python train.py --num_hidden_layers=14 --hidden_size=256 --num_attention_heads=2 --num_key_value_heads=2 --head_dim=128 --intermediate_size=704 --vocab_size=8192 --hidden_act="swiglu" --norm="rmsnorm" --norm_place="pre" --norm_eps=1e-05 --positions="rope" --rope_theta=10000.0 --rope_fraction=1.0 --qk_norm=false --attn_scale=0.0884 --bias="none" --tie_word_embeddings=false --parallel_block=false --init="trunc" --init_std_qkv=0.0315 --init_std_o=0.0315 --init_std_up=0.0315 --init_std_down=0.019 --optimizer="adamw" --learning_rate=0.00167 --beta1=0.95 --beta2=0.95 --weight_decay=0.18 --lr_head=0.0107 --max_grad_norm=1.0 --warmup_steps=270 --schedule="wsd" --decay_fraction=0.631 --decay_shape="sqrt" --final_lr_fraction=0.0 --batch_tokens=131072 --max_seq_len=384 --doc_mask=true --train_tokens=645300000 --max_steps=4924 --dataset="wikipedia_en"
MLP neurons of a small language model. Each row is named by its layer, matrix (gate and up: input weights) and neuron, and shows model dimensions 112-239. Each number is 200 + 20 x the weight over its row's rms, rounded and kept within 0 to 999. A neuron's up and down rows have the sign that makes its largest values positive.
After each neuron's rows, "fires on" lists the tokens most often at its 100 highest values on Wikipedia text that the model never trained on; "fires in" lists the words (lower case) most often at its 100 highest values on Wikipedia text that the model never trained on. A number after a token or word is its count.

L6.gate531,203,203,224,202,211,201,209,157,233,221,190,186,199,217,195,221,160,213,220,177,205,220,237,212,232,214,234,217,219,220,237,231,162,187,205,228,168,178,211,185,217,245,199,171,208,190,185,191,208,210,201,201,181,228,209,197,184,184,185,190,171,204,218,176,201,211,208,193,194,174,210,211,220,175,243,180,225,211,208,220,220,206,202,219,217,149,203,202,204,228,214,207,216,170,260,187,228,207,193,189,185,203,225,201,193,196,196,213,196,221,225,179,185,216,183,183,194,192,174,186,223,230,188,211,227,199,203,220
L6.up531,209,203,204,222,204,207,184,226,191,221,184,176,226,210,202,194,208,243,208,157,189,213,210,194,221,228,183,209,221,211,224,183,202,229,188,207,154,195,215,208,205,200,220,240,212,182,201,184,219,180,200,219,165,238,249,222,194,206,232,216,222,244,206,197,207,189,175,233,189,227,187,224,223,205,197,208,205,234,222,236,186,195,221,179,164,171,169,161,217,227,223,200,194,192,193,210,198,210,193,212,195,211,220,220,203,202,206,172,225,226,181,189,204,209,202,197,206,217,224,196,192,228,178,201,207,191,212,197
fires on: " by" 61, " under" 24, " on" 10
fires in: "by" 60, "under" 21, "on" 10

L6.gate338,228,176,213,168,196,189,180,229,223,190,189,179,199,235,202,207,207,179,209,201,168,149,185,209,180,187,213,179,202,203,211,227,168,197,189,194,220,185,194,205,199,240,191,212,195,249,195,189,212,176,217,217,265,223,229,174,256,218,191,201,185,188,208,214,205,224,183,208,223,179,213,189,202,196,210,187,177,171,181,193,212,175,187,205,225,197,198,205,196,171,189,184,185,212,188,176,207,205,210,220,197,201,211,193,210,208,196,197,196,180,218,235,237,222,212,183,199,204,195,221,183,199,222,197,201,201,191,209
L6.up338,212,205,203,171,197,190,205,242,180,220,239,203,164,195,177,187,215,184,176,166,180,191,232,216,212,214,210,204,209,217,196,217,202,169,238,181,193,223,206,179,208,199,183,207,202,216,173,193,205,179,216,207,160,221,205,172,210,194,190,186,184,159,224,217,201,179,236,169,188,214,187,232,187,193,202,190,168,203,179,256,181,218,202,231,192,182,198,202,229,205,216,170,180,189,154,209,197,206,191,217,201,204,221,188,199,191,199,200,246,220,175,207,198,204,197,220,195,207,190,199,214,236,215,200,214,191,166,197
fires on: " to" 20, " would" 18, " it" 16, " its" 14, " It" 10
fires in: "it" 26, "to" 20, "would" 18, "its" 14

L2.gate450,219,192,235,215,163,196,209,173,194,201,206,155,175,225,219,202,179,176,213,208,169,190,175,197,230,177,205,205,221,187,213,187,184,204,177,223,202,189,191,187,192,223,191,201,214,226,199,265,178,197,195,216,170,160,182,138,183,210,189,171,202,188,175,197,219,226,188,208,191,198,229,161,197,170,161,219,189,176,195,181,246,189,197,186,216,178,179,200,216,177,199,206,193,215,178,226,249,224,202,182,192,226,209,201,182,180,168,229,211,201,207,189,194,228,193,181,185,193,202,249,228,187,168,164,183,175,186,189
L2.up450,195,193,184,214,174,187,217,192,170,191,179,165,178,211,200,224,174,161,191,209,183,170,190,196,199,202,195,191,233,195,209,187,197,167,198,169,181,207,204,206,219,229,180,172,247,162,207,212,202,212,191,197,176,167,221,183,182,169,201,194,256,193,195,208,204,187,194,218,184,198,207,192,203,201,201,177,198,178,219,196,215,204,171,214,179,193,214,193,217,189,210,196,183,209,179,230,237,225,187,171,182,189,212,222,166,210,178,232,181,214,206,198,201,215,191,194,198,198,229,229,194,192,186,161,182,204,218,183
fires on: " been" 51, " were" 49
fires in: "been" 51, "were" 49

L2.gate486,182,193,172,211,188,200,215,177,207,209,186,200,210,166,181,202,196,181,197,164,205,233,219,195,195,195,220,216,178,152,185,213,175,165,182,225,194,219,218,193,193,217,167,204,208,181,199,205,196,221,222,198,200,207,232,240,199,202,199,201,187,212,191,219,191,167,201,197,173,170,170,208,249,208,203,216,198,176,220,200,239,183,162,203,214,201,183,185,205,203,207,228,195,198,233,219,180,213,165,189,204,189,187,225,205,181,215,209,173,212,183,195,199,234,203,228,203,208,195,168,209,210,216,235,166,212,191,209
L2.up486,199,188,183,186,171,201,236,212,208,188,200,206,217,203,212,183,183,187,179,180,201,244,191,223,170,184,213,220,195,159,201,190,170,183,162,255,169,215,203,236,167,216,154,188,241,166,219,177,198,215,212,185,203,212,233,214,222,210,172,220,208,206,162,191,202,192,192,196,186,184,176,182,212,193,197,221,219,195,194,218,213,170,201,194,185,198,172,193,180,202,194,219,194,198,195,230,175,190,204,204,205,194,200,208,181,184,205,184,203,203,168,214,202,223,229,243,157,208,180,184,240,228,180,203,199,179,194,238
fires on: " Stadium" 17, "atory" 8, " Network" 8, " operations" 7, " operation" 5, " Association" 5
fires in: "stadium" 17, "laboratory" 8, "network" 8, "operations" 7, "operation" 5, "association" 5

L6.gate444,176,217,203,216,200,203,163,198,185,226,212,194,207,178,201,203,163,223,197,175,191,237,197,206,168,182,209,158,199,193,218,192,198,195,202,213,242,180,211,237,198,215,212,173,200,195,207,187,197,158,214,213,163,207,195,194,200,205,220,204,159,196,216,178,196,193,205,203,173,167,184,215,213,186,195,214,173,190,224,184,166,225,227,194,231,210,205,192,192,216,216,197,196,212,187,216,199,196,190,231,158,220,178,250,198,206,217,182,193,195,166,196,176,177,149,206,214,219,206,199,225,165,172,198,163,196,239,199
L6.up444,196,191,239,177,172,165,191,222,225,175,211,172,192,200,203,182,198,193,201,219,204,240,227,191,185,175,194,241,197,227,203,213,199,220,185,227,164,222,228,197,206,244,208,191,200,183,183,234,197,243,166,194,238,168,241,226,186,193,190,223,212,161,187,207,206,191,210,189,185,208,200,206,195,202,197,209,218,209,180,217,178,177,207,201,168,204,226,210,214,199,204,218,213,194,156,193,178,217,203,171,210,142,194,197,207,179,232,172,209,224,222,199,210,201,193,186,207,225,210,200,189,180,188,183,194,197,199,208
fires on: " with" 49, " on" 15, " and" 9, " who" 4
fires in: "with" 49, "on" 15, "and" 9, "who" 4

L10.gate591,225,182,229,239,221,186,190,168,185,209,179,200,211,199,163,216,207,191,219,190,184,161,219,202,209,209,176,182,216,217,210,170,224,191,201,220,207,173,203,164,214,238,210,192,185,202,177,205,198,153,225,206,207,230,183,170,213,225,187,197,173,199,216,219,162,203,206,206,193,219,210,205,196,185,195,235,224,216,145,181,178,214,183,171,231,202,193,220,206,180,216,192,196,217,206,237,205,210,178,210,180,220,179,183,207,200,203,193,209,211,208,181,209,176,177,213,223,225,238,185,213,208,232,146,207,194,234,217
L10.up591,204,230,190,188,180,196,195,175,230,172,206,206,214,236,201,189,214,210,161,208,213,199,202,199,195,193,214,188,167,215,222,197,200,174,224,191,164,175,208,183,216,250,199,197,183,209,216,183,191,192,226,226,225,187,189,174,203,209,209,213,227,177,191,171,193,205,207,168,198,191,200,200,178,183,230,207,201,198,211,239,227,229,197,192,176,201,195,209,182,198,169,205,162,196,206,171,230,202,226,214,159,213,217,209,202,163,183,169,200,209,223,204,214,181,229,188,203,178,203,251,210,212,221,211,167,215,206,204
fires on: " to" 47, " help" 6, " in" 5, "ly" 4
fires in: "to" 47, "help" 6, "in" 5

L6.gate79,208,216,229,193,179,220,196,176,184,197,219,220,183,213,161,222,232,226,195,199,221,233,242,204,201,199,186,165,211,195,199,191,184,199,198,206,189,191,211,193,200,181,186,194,223,195,209,194,233,226,184,189,202,184,170,213,159,196,219,219,209,219,178,214,205,203,212,157,225,209,191,183,156,183,191,182,177,187,214,231,185,212,170,174,213,215,231,189,194,165,218,204,174,207,212,227,164,217,175,228,177,221,171,190,201,190,206,210,202,176,158,209,216,206,191,165,194,240,235,245,225,202,183,192,176,197,225,216
L6.up79,241,216,207,228,199,206,204,205,196,210,205,181,208,199,202,169,198,242,231,212,158,212,193,185,202,149,187,204,190,186,211,228,222,202,252,195,223,222,191,218,216,171,218,195,237,200,169,184,216,216,239,160,229,212,185,222,222,199,212,187,181,194,228,181,221,172,212,233,199,214,169,189,214,237,197,184,228,182,185,192,205,190,225,181,174,168,227,202,168,211,177,189,175,186,201,192,182,247,198,215,204,207,192,196,201,206,225,201,212,213,213,206,198,206,186,208,208,195,213,159,211,216,175,205,187,183,207,203
fires on: " of" 36, "vent" 16, " The" 10, " the" 9
fires in: "of" 38, "the" 20, "adventure" 16

L5.gate684,174,187,173,194,164,171,196,200,187,221,212,179,219,192,206,216,217,210,202,196,192,192,217,213,205,235,222,240,169,236,177,175,218,205,206,184,198,204,187,169,202,237,219,195,222,212,179,234,171,196,202,172,192,172,221,212,152,226,212,169,191,221,189,226,190,182,174,211,192,206,193,223,194,219,190,197,218,188,223,207,180,204,182,198,194,201,222,191,187,182,199,192,180,245,194,185,175,205,158,198,220,222,194,226,199,175,176,197,205,232,198,209,222,183,195,238,211,197,237,222,189,170,203,216,207,203,215,183
L5.up684,220,212,168,167,185,161,214,227,222,205,180,189,195,195,198,176,202,177,168,191,202,224,194,179,198,195,223,214,179,210,189,147,211,219,210,195,191,204,231,221,223,211,217,210,200,138,213,190,191,220,219,192,216,205,197,207,170,191,197,202,194,225,210,201,203,187,224,240,192,170,159,220,200,225,165,186,205,183,184,198,181,194,184,203,210,180,235,210,195,184,195,171,187,175,218,182,250,180,210,217,185,212,208,191,145,211,183,154,156,192,184,173,204,215,196,210,217,232,209,174,202,203,187,186,212,214,226,209
fires on: " of" 58, "ns" 5
fires in: "of" 58, "alfonso" 4

L6.gate8,226,178,187,249,207,187,202,187,217,198,189,175,234,190,214,237,198,212,191,194,199,185,194,200,222,186,207,217,181,204,205,183,224,221,207,169,209,180,253,185,163,195,211,225,181,212,176,206,189,159,200,263,185,222,187,205,221,193,212,205,199,186,202,177,186,226,227,202,182,204,232,175,195,217,217,223,186,229,174,208,219,198,217,185,182,212,195,207,220,226,227,183,193,197,199,253,225,175,177,170,226,202,209,237,208,215,228,218,225,176,181,209,198,179,153,176,211,207,222,179,213,188,187,206,177,232,191,212
L6.up8,191,219,201,200,197,199,191,160,168,156,217,182,203,197,202,203,213,205,194,192,191,216,184,220,219,203,197,208,195,200,213,214,197,171,169,205,216,222,216,205,184,203,173,194,208,176,174,212,210,206,232,198,213,233,193,196,171,188,211,250,188,203,185,205,227,155,236,186,194,218,175,199,194,183,234,223,202,127,206,188,187,202,170,220,192,201,195,172,233,185,196,198,168,194,181,219,246,206,211,221,188,197,150,205,209,198,178,238,181,231,203,175,232,206,179,218,207,206,198,209,186,189,225,198,222,184,195,216
fires on: " in" 37, " after" 8, " until" 8, " at" 8, " for" 5
fires in: "in" 37, "after" 8, "until" 8, "at" 8, "for" 5

L11.gate174,174,208,198,226,246,199,189,172,214,226,200,148,187,213,184,184,202,193,212,244,191,177,211,214,193,186,181,237,203,210,184,185,214,218,193,226,183,169,190,184,186,224,213,201,208,160,151,223,214,186,177,229,232,192,181,183,188,219,199,208,190,206,206,175,191,184,180,184,176,209,200,242,232,203,216,209,214,214,179,183,186,181,210,174,235,191,226,215,236,201,235,184,228,175,167,243,200,187,222,185,180,187,188,205,192,201,202,188,194,209,193,186,202,204,212,188,218,199,221,205,219,185,201,189,223,227,210,194
L11.up174,220,219,205,230,212,182,172,185,194,171,190,200,201,225,239,180,192,179,163,206,189,199,189,205,217,171,208,191,216,225,180,199,181,171,208,195,202,172,230,210,196,224,215,176,191,185,161,216,207,214,249,205,211,178,200,222,168,181,238,236,225,203,213,173,194,191,216,196,203,189,206,225,179,208,208,224,168,210,205,188,199,208,198,224,195,163,233,171,207,211,206,168,203,178,208,203,220,222,188,217,179,152,202,230,186,189,180,196,188,170,166,198,181,197,187,196,207,220,195,187,188,216,182,197,166,217,190,194
fires on: " in" 39, " under" 14, " and" 12, " for" 9, " on" 8, " of" 7
fires in: "in" 37, "under" 12, "and" 12, "on" 8, "for" 8, "of" 7

L2.gate587,204,238,177,171,229,205,183,221,183,181,189,201,211,200,183,219,172,205,195,208,180,190,178,197,199,191,221,164,222,228,191,208,199,188,192,164,193,160,177,193,207,209,179,197,214,194,206,184,193,180,187,216,211,171,263,200,201,204,244,179,218,184,222,188,192,180,204,216,188,149,213,201,190,223,170,171,178,178,206,240,191,222,202,208,213,178,220,188,226,171,200,200,213,233,172,207,194,194,167,218,182,214,166,166,163,206,177,175,208,193,202,205,208,209,197,216,195,232,170,209,216,212,213,199,187,198,172,206
L2.up587,215,222,212,182,194,212,219,197,192,202,185,198,250,233,168,178,223,194,184,215,197,200,207,222,183,220,221,204,231,194,212,225,193,189,161,220,187,218,187,202,200,190,203,184,231,204,214,212,220,191,218,175,187,180,222,176,216,167,209,208,193,182,216,159,239,178,183,213,209,198,197,197,224,191,177,177,203,175,221,189,198,167,175,215,202,179,190,223,192,174,197,211,170,179,222,197,177,229,201,117,186,148,208,197,183,155,204,213,207,192,196,236,217,187,183,162,190,223,225,196,194,227,174,210,227,214,217,211
fires on: " and" 100
fires in: "and" 100

L2.gate120,186,188,179,220,207,182,160,176,212,239,212,190,175,239,223,217,204,190,198,207,222,189,191,184,224,242,170,206,221,223,218,190,176,231,207,175,197,187,169,165,214,205,196,199,196,251,248,219,217,188,208,169,184,209,211,199,190,227,167,190,184,196,202,187,193,254,219,185,159,211,244,166,213,179,223,198,191,192,202,238,198,217,217,219,200,191,235,197,209,181,188,199,166,225,172,226,178,200,207,196,162,185,172,206,208,221,192,182,159,205,221,170,199,195,219,215,209,225,189,167,199,203,194,161,227,212,207,198
L2.up120,219,200,200,207,184,206,242,209,186,199,178,205,197,208,213,180,236,158,209,205,194,191,207,188,208,225,193,158,220,243,232,195,208,218,175,174,198,173,218,210,229,208,190,189,187,227,201,209,217,190,184,166,230,226,182,214,216,221,182,198,217,196,196,217,165,189,191,189,165,189,152,187,169,191,204,198,199,196,191,188,236,189,235,201,232,222,187,198,178,181,193,198,184,176,217,181,226,194,218,216,183,204,177,193,144,212,201,203,214,185,196,179,218,190,165,204,195,206,183,224,212,209,218,175,212,188,188,191
fires on: " million" 23, " band" 10, " CD" 8, " single" 5, " chart" 5, " model" 5
fires in: "million" 23, "band" 10, "cd" 8, "chart" 7, "single" 5, "model" 5

L5.gate498,191,225,209,230,168,163,194,179,174,197,194,237,217,238,190,225,205,199,204,189,184,205,230,206,213,216,196,164,198,180,208,174,200,209,217,200,194,211,239,175,192,231,187,200,162,178,210,182,175,197,186,196,226,196,210,170,169,228,188,196,220,219,181,195,183,189,252,206,190,193,176,228,219,173,199,196,202,218,252,197,195,202,236,178,203,192,214,223,235,147,200,211,166,234,171,207,195,212,187,237,208,200,212,199,183,188,222,221,239,211,197,188,210,244,183,199,221,202,227,207,198,183,225,211,238,201,214,195
L5.up498,205,191,200,165,190,198,167,222,172,212,194,192,210,177,216,222,173,170,201,200,211,200,214,173,230,146,219,237,184,206,167,198,195,184,170,229,183,202,210,230,216,217,182,211,175,224,208,214,201,213,212,189,173,180,197,208,207,177,223,189,222,196,229,184,194,185,168,189,168,203,218,209,196,228,211,205,183,178,213,181,165,234,211,191,159,169,222,194,189,199,200,208,232,210,205,198,203,185,177,207,201,206,184,197,207,222,248,178,169,216,220,183,185,190,192,214,209,174,204,159,219,196,231,180,204,190,200,181
fires on: " of" 53, "ea" 7, "iti" 5, "gan" 4, "R" 4
fires in: "of" 53, "initiative" 5, "wigan" 4, "bar" 4

L10.gate62,206,226,230,178,212,224,189,202,220,184,178,203,185,202,207,232,170,188,182,206,203,214,188,207,197,200,198,207,206,233,199,208,208,215,208,240,196,194,190,191,220,233,175,231,175,194,192,189,205,201,199,213,215,156,211,232,184,222,211,220,188,195,177,201,232,202,187,181,186,175,228,210,200,209,210,211,220,207,206,167,215,187,225,192,182,154,187,203,210,195,196,190,243,200,207,209,184,207,238,244,192,204,242,185,231,224,138,207,184,154,204,184,203,189,203,187,186,215,231,213,213,224,207,190,235,212,189,190
L10.up62,201,196,205,185,204,200,198,248,188,208,199,209,178,193,215,230,192,200,204,188,236,213,196,186,234,183,201,205,225,221,236,197,216,231,175,240,214,186,196,218,223,229,200,174,236,207,190,196,149,223,213,231,184,215,213,193,230,210,199,193,202,229,214,202,189,199,196,209,189,183,200,195,205,211,191,162,200,225,212,198,187,225,252,179,242,195,228,168,203,209,217,177,220,197,182,222,204,213,188,190,210,198,214,171,196,158,208,153,188,202,173,206,180,195,171,214,215,217,174,231,210,185,230,213,197,187,182,180
fires on: " on" 63, " On" 8
fires in: "on" 70

L6.gate313,173,168,220,219,198,188,207,204,200,234,197,212,247,205,209,236,209,206,201,169,195,215,195,191,222,177,168,200,190,220,173,172,217,175,224,200,210,182,202,168,203,194,237,189,203,195,192,217,187,181,191,211,185,173,205,179,182,193,175,206,207,172,177,190,180,213,207,182,194,169,181,216,225,185,182,214,178,212,176,206,174,256,204,212,221,206,175,195,187,190,211,232,229,178,187,214,200,188,197,207,193,168,165,186,205,197,195,216,188,210,213,177,208,206,176,183,213,213,240,206,210,203,209,196,243,220,138,180
L6.up313,179,232,234,192,203,182,202,177,215,200,222,166,201,186,190,205,217,206,206,178,211,227,200,232,177,165,196,178,202,231,236,190,212,176,200,178,199,215,202,169,243,197,209,172,236,205,187,212,193,187,228,220,235,188,168,213,208,208,180,187,197,210,194,236,220,224,206,193,197,198,213,199,187,167,212,234,193,187,161,192,178,196,184,191,211,221,171,205,176,193,196,200,190,190,200,213,150,189,197,148,216,192,177,168,174,216,175,163,204,203,164,202,222,191,208,225,202,228,188,218,196,229,170,211,199,193,211,199
fires on: " the" 96, " The" 4
fires in: "the" 100

L6.gate664,181,233,246,227,161,199,191,175,204,203,213,170,197,176,209,197,212,219,210,184,202,193,206,194,173,160,178,182,162,195,223,196,210,204,196,175,201,162,205,166,196,214,168,214,198,172,183,206,210,176,236,236,212,228,154,200,192,219,223,205,197,219,192,219,210,227,174,189,157,167,211,207,221,179,210,185,212,188,210,202,173,196,194,201,186,196,216,201,181,200,191,204,187,196,206,203,159,248,204,185,232,190,213,200,213,215,184,177,198,218,192,195,142,159,186,189,214,199,186,201,151,230,182,201,187,229,238,183
L6.up664,209,265,206,209,177,179,233,191,197,228,183,221,185,233,174,188,199,191,196,226,186,180,176,222,198,218,204,173,186,199,229,168,155,207,228,217,179,184,198,204,211,224,165,215,193,195,178,211,207,223,205,182,205,183,226,188,197,194,174,196,203,219,235,246,196,192,220,189,191,230,221,216,200,199,201,197,213,191,190,195,216,190,202,181,193,265,236,219,174,174,169,168,188,231,221,200,193,172,199,189,201,177,234,230,196,199,213,204,220,235,218,142,186,188,215,191,169,176,214,206,190,204,178,210,195,198,206,206
fires on: " in" 38, " of" 15, " other" 11, " to" 5, " nearby" 4
fires in: "in" 38, "of" 15, "other" 11, "to" 5, "nearby" 4

L4.gate690,254,223,227,207,185,206,177,149,193,203,210,196,201,202,230,184,220,229,179,172,216,203,209,207,199,190,207,211,216,196,236,201,201,173,198,228,189,203,214,209,197,194,183,228,223,181,205,236,220,193,205,224,191,182,204,232,176,215,216,219,217,225,197,235,191,234,226,157,191,199,188,200,203,208,178,185,198,200,213,183,201,220,197,161,190,204,192,163,194,164,209,190,204,203,197,200,199,225,215,234,199,165,182,197,195,172,179,183,187,212,220,198,167,165,184,235,217,253,196,198,196,184,237,204,206,195,228,189
L4.up690,205,220,211,179,199,193,211,204,232,211,193,225,213,198,244,217,186,223,223,199,236,209,207,195,227,200,204,194,198,218,217,181,220,230,214,212,240,181,243,210,220,212,237,165,171,204,212,181,207,179,221,180,189,188,213,208,201,212,214,183,163,198,230,238,208,178,193,188,181,212,186,210,190,220,202,228,166,212,231,234,189,184,231,198,191,175,209,206,195,212,215,192,225,206,223,217,214,191,189,225,193,175,224,212,233,184,209,181,194,227,206,184,211,197,205,209,184,186,205,158,173,171,205,216,214,228,190,186
fires on: " of" 62, "ona" 11
fires in: "of" 62

L4.gate351,236,209,230,210,203,185,196,217,209,205,218,201,197,208,178,206,236,205,206,196,165,178,200,195,231,182,240,192,225,204,150,211,207,189,189,210,185,177,218,193,224,180,197,195,205,215,209,200,235,172,178,207,254,215,173,180,209,198,215,188,229,195,199,204,189,202,203,202,186,190,218,193,148,175,202,218,165,202,207,165,205,181,177,242,206,175,210,207,222,198,155,165,188,241,216,183,207,214,183,228,176,204,199,196,213,173,167,163,189,153,228,170,221,191,205,244,203,242,239,169,209,196,201,210,208,181,192,170
L4.up351,238,187,218,199,197,174,201,190,214,179,218,188,205,215,209,200,172,198,202,192,200,210,186,233,196,210,200,204,220,164,178,207,197,203,187,168,207,202,213,197,187,201,242,185,192,209,222,218,184,220,241,182,201,202,197,194,212,222,176,191,192,189,202,212,183,200,178,208,210,209,159,212,203,162,223,237,214,167,216,169,210,198,192,213,191,194,218,195,195,242,237,219,189,198,204,205,175,185,199,169,207,208,196,224,197,199,221,215,152,187,211,241,199,205,187,230,203,243,210,187,189,209,193,181,197,190,188,206
fires on: "mp" 14, " will" 13, "ti" 9, " its" 9, " would" 8, " takes" 7
fires in: "temporary" 13, "will" 12, "its" 9, "would" 8, "takes" 7, "coalition" 4

L2.gate163,236,207,194,224,203,179,216,230,197,217,231,175,222,189,188,185,200,184,186,195,166,199,199,204,207,193,152,189,198,207,143,230,213,218,198,190,176,229,220,192,178,165,193,207,178,185,211,193,189,195,180,197,165,216,212,212,199,221,203,181,172,186,192,205,209,187,202,203,234,209,198,195,222,169,184,183,187,232,158,196,194,169,201,190,202,214,175,189,169,216,175,208,158,176,180,198,218,206,173,194,216,184,195,189,216,191,212,192,197,190,175,192,179,185,158,178,215,213,240,179,166,216,206,203,191,189,175,190
L2.up163,220,227,183,221,232,218,209,184,224,193,176,193,217,262,207,172,195,208,167,198,195,202,197,200,249,221,194,209,213,195,216,203,182,175,165,208,168,183,206,166,209,204,230,180,163,225,190,245,203,183,171,180,212,198,241,199,197,234,206,232,200,195,191,204,193,201,237,216,205,199,209,191,224,182,212,190,197,186,217,202,214,220,180,184,229,189,188,213,181,190,209,170,185,190,225,218,215,176,197,190,184,199,202,216,204,205,219,179,221,176,211,194,232,191,180,168,220,192,241,202,217,247,219,213,242,229,192,186
fires on: " January" 29, " February" 13, " November" 8, " April" 7, " July" 7, " May" 6
fires in: "january" 29, "february" 13, "november" 8, "april" 7, "july" 7, "may" 6

L3.gate648,185,216,230,194,209,208,195,220,199,218,211,167,208,201,197,175,182,182,217,175,212,226,208,192,188,197,224,226,173,243,181,204,192,216,208,179,179,234,208,178,169,222,168,194,193,180,211,174,193,224,230,182,172,208,218,210,191,218,185,206,197,204,185,215,205,212,187,248,220,219,193,198,148,229,182,178,182,227,200,211,183,204,191,217,170,214,244,203,227,197,203,193,189,199,176,212,189,233,211,205,252,219,239,197,222,192,197,183,198,180,185,193,194,256,197,176,216,217,194,200,205,202,184,205,211,208,236,197
L3.up648,219,236,199,202,207,157,155,204,179,196,200,198,192,229,200,190,200,158,201,199,177,208,170,218,190,207,240,235,210,213,204,153,196,216,182,176,172,210,216,203,191,208,190,227,244,182,172,205,187,215,237,202,215,185,224,213,187,207,193,188,213,193,179,226,201,232,199,226,212,231,202,237,221,215,172,214,195,164,220,197,239,223,233,201,200,188,187,188,185,189,184,149,214,194,193,213,195,170,217,179,170,186,207,173,220,210,191,205,169,209,191,201,194,183,201,209,182,200,214,200,191,195,203,209,233,169,209,207
fires on: " of" 60, "le" 9, "ui" 4
fires in: "of" 60, "molecular" 4

L3.gate655,231,237,198,175,200,192,194,215,185,216,183,192,203,194,174,189,205,205,182,193,227,169,187,195,195,185,176,233,224,213,177,217,197,197,177,184,163,207,221,158,167,242,206,179,179,200,192,191,226,245,230,161,188,213,211,238,229,206,205,204,168,198,140,187,188,183,204,229,204,209,203,192,176,221,221,205,213,223,210,197,218,200,161,222,185,213,200,206,210,205,175,192,230,171,163,222,182,184,194,179,227,214,189,213,171,224,213,196,198,226,190,217,188,241,200,210,232,214,210,206,165,204,224,170,230,198,170,180
L3.up655,212,198,191,207,192,195,248,227,206,202,201,180,194,163,175,191,172,191,178,188,172,207,155,191,214,192,230,188,203,190,199,238,194,216,198,224,183,183,189,224,185,195,207,227,233,199,193,213,197,216,179,198,182,208,204,225,225,226,185,203,231,171,217,241,185,243,189,195,162,181,195,200,169,196,227,189,193,187,185,183,209,184,205,200,186,234,229,173,220,208,228,197,198,196,197,203,229,201,190,196,196,183,209,200,154,233,180,243,210,193,188,234,208,178,183,167,217,201,202,211,209,167,190,189,230,194,215,196
fires on: " of" 54, "L" 11, "an" 6, "ed" 4
fires in: "of" 54, "mlb" 7, "span" 4

L5.gate109,202,212,182,202,206,166,169,198,158,203,229,215,189,182,175,188,221,196,196,185,214,196,231,180,213,190,187,183,208,178,194,207,187,200,203,177,185,175,212,168,208,216,206,196,173,223,212,205,244,208,182,224,238,187,171,173,187,196,204,208,175,201,216,201,195,202,211,193,203,215,213,191,175,188,211,178,211,187,158,204,213,204,225,187,223,164,246,173,201,170,228,217,212,187,187,222,196,185,195,219,197,183,198,181,218,172,210,184,213,203,205,173,178,178,192,176,191,213,223,202,187,190,197,217,200,226,240,196
L5.up109,188,222,217,184,193,205,168,188,198,184,217,224,240,207,171,200,215,213,193,198,245,203,237,250,180,213,160,210,207,186,216,172,192,206,197,185,199,206,220,217,208,186,228,183,167,207,219,180,212,231,200,206,239,175,178,214,184,226,180,192,205,235,208,229,216,219,175,174,222,213,185,194,238,170,189,183,176,203,159,207,215,178,204,186,183,211,187,207,170,151,197,185,220,192,202,204,172,188,199,200,181,187,202,174,187,188,231,160,202,220,199,157,203,205,210,189,182,206,202,165,153,207,198,201,231,199,196,233
fires on: " The" 48, "al" 10, "x" 5, "The" 5, "ic" 4
fires in: "the" 52

L6.gate134,224,221,217,213,217,193,205,152,173,173,191,197,163,180,184,155,206,211,199,226,191,204,207,197,221,175,215,168,194,206,190,241,196,194,214,216,213,183,249,195,177,182,186,208,199,184,202,219,211,230,223,226,187,206,195,170,219,209,198,192,182,268,195,218,228,217,208,167,193,182,195,198,187,202,218,180,209,217,196,175,213,180,170,183,204,184,189,194,230,209,203,198,175,192,217,197,200,193,197,192,160,173,161,214,214,188,151,212,200,223,210,181,185,182,174,205,206,214,224,222,217,210,201,222,186,183,203,210
L6.up134,230,179,210,196,206,227,197,160,175,177,184,184,204,177,175,202,226,204,215,193,246,190,208,225,220,207,211,216,185,157,175,219,181,213,204,231,205,181,219,216,175,219,232,178,192,168,164,177,213,220,175,206,182,182,179,178,209,201,231,217,177,192,200,186,216,188,215,183,201,190,201,193,211,196,185,205,149,174,232,195,211,216,185,191,192,195,230,209,200,164,178,209,198,192,195,198,198,190,195,211,174,199,198,178,191,211,215,224,201,225,203,190,168,175,206,208,181,238,208,211,201,192,198,177,194,177,188,218
fires on: " of" 94
fires in: "of" 94